Weights of a small transformer language model: 14 layers, 29.5M parameters.
MLP neurons of a small language model. Each row is named by its layer, matrix (up: input weights) and neuron, and shows model dimensions 256-383. Each number is 128 + 24 x the weight over its row's rms, rounded and kept within 0 to 255. Numbers have three digits each.
A block is one neuron, or neurons of one layer that tend to fire together. After each block is what it responds to, as a language model described it from the Wikipedia text at the highest values.

L4.up1226:115157151087094081116078123139119113149113120119112120087089146136150141153126108116130160132120120109138166109097124114136138138116146117120102111058123127083102097120110135166129106112165106139153095147100124139141169100123133106177149146151105133126135164139140130105119133113131079118122122113125139147151123067109117128158070158108127080117155104166095142073194156161106125162113
Responds to: Predictable phrase completions. Nouns and particles that finish a fixed expression whose word is easy to predict from context, such as took place, in place of, direct hit, continued to, plus frequent standalone in/to/at.

L7.up10:135124134123170118143084118147137126147125151135145154022136115118157120109135147130110135091117112090101184120133176138139164131127106091124140138100148187141070103134138141137146143164123104194118151116122144158122171136116071112162148080158136116144139136192111178158160117149140110151103148137110085128092157117126100158095104111107119108122128092171143160111138131129105117115161
L7.up91:139130141121093126149139107087142122171119091161130107099125136143118168131153117131126139174108163121064155144148133141133115102158113053181094153125135128125128122094142131155129119141115104093146138096151138111167093131113148116113120144160098123098104140118080119118120117119140157147116113114143128116107123116147116145113111111107131162156165100115146125081165142100094180105181
L7.up359:117114097142164165140113145115076099141128142108103136093133128146141134145126140120158138149132066137112172175143098093139171119154101136149122144148132143129069103100073100163122168149126156130134151145121115149162163155116139059126128105138118111136076101124120084173118156099159106137164117142116118129135092097112144148192111160083115161146144112198133143138089132147122164103108
L7.up545:127134146166170151102080125165148138110115086104163179095145088125126125166148130176104139118138142118146127115166131125071134109157101119131107134162144150138149094164116101161133156134110088107121146139136151094123115112109102107152135095138088111166135142140118158138079142120125170111133069125181085080099159084104116130135132126116119143142140103147094139122117174130138126140132
L7.up856:087142154114134127109132109112162138121143121136168152098152114144086139133162096110180159102115133159142186120140092121138145126130133093133126123150116101126123130123118127155110164096126128136088165098075129103130174158106130123174122128149106162123095125112145138140135127105137082111110107107133125136127162128139137126135095130127149139120136116123139130107109137081098155093106
L7.up951:087103135127152095067134131119144124080140116132123145139130126122098177103132175147141227157126107146135138131135089152067088105119164106142142117123139056142095129169116113158120195105151127156158134118126154133108163142122129128126111139140091115136111113110085155093150142140136138165126112116113114128112109111206142133138093148097114122136155124115117161123112110155101133118143
L7.up1038:111114127179150139102152158134097120114080096085145167109135145117155157114121128102129146148152128142148119120150173106139071093159115145135126139133085109116118145139103100136131114190202173120137116136143169146158123121139158080101192094146125097119161158142149112112118127110091138113131125140150134118112123113148094118105107136139150113132117104122162156147139174126154130169142
L7.up1273:126108129160141123093150142109153147118101119115128144117110152121108178160155067123136142143122095136153150115136126120114160135123152140137111122113116183138131132117139127113120112111122171164145140142134158098108163121110121119161121090122109100167136074146134105132100147130144197090108089122156147157120141103147111108171114103134160147124121104085106137129082125150161148157144
Responds to: Word-final suffix completion. Final pieces completing a word split across tokens, mostly plural or inflectional endings like -s, -es, -ers, -ities, as in spect-ators, temp-les, degre-es; also occasional number fragments.

L4.up1339:096154131157131140095067114131180126112197128135168176118121082150106147131110133128151123053120110110125130051122100125117127095110140136176140135127139146144120057123120097109106127065108124153115115112151158114111109113121079104131140095167058110126152096145090155115111105129161152126126103159174129136152133088142120118153139117125147162155163113160087162126140139115107112126130
Responds to: Qualifying adverbs and abstract nouns. Adverbs placed just before a verb or participle (commonly, originally, often, sometimes, later), plus nouns like methods, result, system and history in expository prose.

L5.up24:127156184117126188133133127144160103139109072144112135087141119144078130121104116150141143146112125121120161117131155111109146117106093131104117136084101104124126108135127126110099107135107083124177133154143121105092145098091128149133154099162138107131114105103126135130091132103146088149152139149143124096097147140126099119153128123140157108156127167117121110103140143125133187159133
L5.up135:087176132104137106103124160144150117128115163146161143107147082134143084132125137106111155149104156126118161094103080128120139164083153117061117161132143103140131145131108114124084133128120123179116120124136135127139116102142126089143154142142150142109170140147129107155125102143143140185132124123135101156094149092127122093138083141108115137150138141126122127150137128121116127171148
L5.up331:155162095156130111142130160107092116111113110132098156119081149106136099107136139142113135114145148089120184186108133115123139104133084126118083091095105132092121140151127114139101112129092108131141128133138149136128144106129151115189143124135119147122077121166140164153116086095135139127141103151118154105135152127118124135111137130106090115144089109131149116079164143118141140138150
L5.up394:108140138142162117085131128141142148166123109131146131125136139169156155126129154140120169128130157110114214128110121119168205089124111114109126136082124101108139135108110104155095100136131119154117137107153130099075156173104112141102123135094148156138124108130172101139141149133133123129146137117127149104135130086136103129110089162112126138126123117125127117064148172079116141089149
L5.up485:099120137122130143137086107133136137114163066170102134129144127123151118115133136170116112125142112119163147117148132109096063060137115136105082136119063111148111108140107150139146112141149125125145123158123149094146162141154092137153115106136142139143135168125154180118117098116136110155108135195101114148097131113141136107148112105107081136145154162117131120144134118128151132090153
L5.up520:079147135155087127132111127147146088118135137127121103112151134162122117140097171170130104093123099142119108103108108089147104124113157134139131165122086133158145136162114131107119109154128129130151106168106097129132140101137132087172158124165134136126112122144105128120111090118151069176138110134155106153122164102135105147186071121122142111101139109141097157069158135136104159142167
L5.up736:117136135122132162149138122095128089141130088129132130110147130157080141147129070107117158148161119128138176118092160098118163180129140133122104153142102161130161120132136106127139149145160117085151158134156142143120100104200127131136091096123136106110113127098124116122153133078126148134107137117096096129110181139099121132121134134144062124133147108153135116127153125108147136134132
L5.up881:108124114127115132126119201093099127122093104101108119121089172142152135152154155077132129121149114120110167134142124128115131164144131132100082114164129133091142105111107115114166165143130120139129119134142159152104129180118128101129146130130146172130104164107162142160132122139139126105184116127123095163146138135152127165119121193070115090137162125166149124102157144146131116128162
Responds to: Linking "to" before verbs. Mostly the word "to" after a verb, noun or adjective that needs a follow-up, as in wanted to, trying to, attempt to, forced to; sometimes will, as or into.

L5.up69:137121126087147138119122132133119146099117129127122136101111166118075153104160108125122148128133108149117112116141110173128138129135148117158150157138101115129111142159094109162120146124136113085147168091139085116081152114132129131131120144194110135162087144106146173143125136102154123126122114134159138100155131118112139102131129086107155115112151150105115128132125148165159090078162
L5.up200:131084100180142100110078118126187131114115124112204129132140173163085085136113095132131140122136159132101151155184052138153150078112147163138172132128096135097110159149119125126130122106126126111150124133172180106066154121113132103146127121085085111134125121134165123122104135094149118144137108140130155149098142115095109058133134104117141129116209140101125182135065124114146108098121
L5.up517:129148110137146118108171142119130139134155116132153172119117131109129135113122151086159100131103171121111126134153113101104117101121144087156121106138106184126149112143149092151143116114134134138114140159180175092093147114080108119131145086153117134161147131140118129155078121208125174119130105139143115137106153121143119153115165149060147135121136151117108111095161149103116146144149
L5.up630:113086118142097102121125142144092138119118091116113137078093153111144189120139139170140123090158122145183111093133118140084155094133164130126121131120106156112118076111130167161120136106121154102164138153102117132108100114113161138154132133104106106170143130139090109088103122119154113110104076132135122129160133083085155093129148114128110110182131156144077112103138166136131128130155
L5.up1055:086151115184144129119126121133140101123136137132159135090152105150100146121158146156142119096146117148157144160101145143116166119144187154115119135133147124123135115132124151111113164120138129191101139099141183103169173111186147111098137127103126102144155131167147114127113112135140151137088080124110148145131105093118104117157157180119147122162136118115133138131155108060093123167155
L5.up1192:128169149136131115108141153097129145130143135133117146091112067111134114148091105101104116119083090159140137158099137130181100145093156124121159143154095107114115109118105118122143113113113116162135131144162192134164101113135127158140136153136108142130123158137137093128121152134135122096134120131193105131150138077122157122111122127115125159151151131116129162111128121114133124166108
L5.up1459:122127123168131124141143124140144129112118093102150160124127150125114120116107117125150129124115105101105127110125117104111135103130141125166154116123095134138092064182117128118102127139136086120160151089114190123098094089138108088104147147163075126173112141165134131165092122129122159120136080136104133078131119128141122081112155112115138131109176108122106109153103139117138134165114
L5.up1511:092129130104088119126119131138169170069165082126113155103111104115131129103118138090186128149134171139115096114150132134125104121106165123122116101124127103145152078104133101098146131095136152193168135120113144117136119122100101175146157108168126145123104082110111117105140164147117132123142091107163143075151174128148153086111145106106144123119138134091136135174106165173159152104101
Responds to: Adverbs and degree modifiers. Adverbs, degree words and word-final pieces in expository prose: commonly, less, probably, likely, largely, -ly suffixes, plus auxiliaries (are, have) and plural endings (centres, tonnes).

L7.up462:133203146140102117143116138114147099145120136094102146137159159122140096108140148125135124159117137119162128126125113100112184146139083144117121104134120160114089075154128094149090152090101109137154123106166121105117147115138108129108107129107116144116168040159102116159159098140134148163094103149153153134118119119112119144164190135141110148107139142090129122140057129127130147097129
L7.up648:173125148099129139130134126126111159133126139134115140146167124159162123085153119121107096126123130140173140121118121163142118127162094138141118127128137125093126114111127122136136145091146115177100119128113099118151100124193140119131135126097130090117135079139130123166169139122114109156163124155133143068107139115146147125176126135169141130135123148136041163133138162119125134111151
L7.up650:139105130148139183106122124146073106137111142111108141116088151120135137117117118139116124067120135119145103090135134065115139133130120137112105122152128101087162171108109128149125115108165116132142133127134165070128144106110123107171131116125106127136097093104114168093083105104129146109116146136154134124128126115118122150134131105126121172142132109101112143141149125143148130105136
L7.up773:123121140139159167112144141107095131036177157158157123087131151150120104129123155127147109153122135115119107096108112114194168124110129111117106117143113142120145107110100139084134117142158132161148125113082110120120155119158132121144096140137128124117153103157107144112095134109121086187115103121107106107151155116169103114118103109128082131101184146060131138132125120098134109140130
L7.up1070:125154126107147160157105107129118139142122155133120132127138135130118120106145129141118129112110110142133183139146120126146178146131141135116110115110124197114162078065129120098128120136122110171126145121156130099153129111162178103146121098103172121119155118135156149154107094108089139117103149125136123142139174140167133132168130118144128154160133133103132078137127125130153143118087
L7.up1150:147168142148143128095094141131160115116136133126130139112136137181148062126125169117074099169126111102172146109124091149143135102173115133118127145132114122119183125094133127130148165098155119112106120144113125071100162130123160125157091132090172133095143087145087153156161125145115138159109116127141130131099159117173149178151156145143103114143131144076113178115139116115126143129111
L7.up1201:107133122129163156102111149123125128088142126152132113108132126098094189095157147148173132144117106145147106120152113139152115134109094133110094093133102167136156122135123175145183136149190179178130139087142104142129144076145121142142103121132118123130184109135130124202111128131103129145147168094129120150114123123125144169137145140162114112139162168137099065116136107112150139096126
L7.up1424:109119109180157100109073159121154100094105134119083124148123118121123153152105178196161160118180124111145167082131114187121143121135128132100121135128201145089112157137109122113178148158145128115152126122127130116100134121162155112114116077155108145124103116127158131075109103149113108124087131115130158144145099104143125116151118099154124122158195152084140145115104125137106108113147
Responds to: Infinitive marker to. The word to introducing an infinitive verb after verbs like tried, hoped, able, failed, allowed, or first ... to; sometimes modals would/could.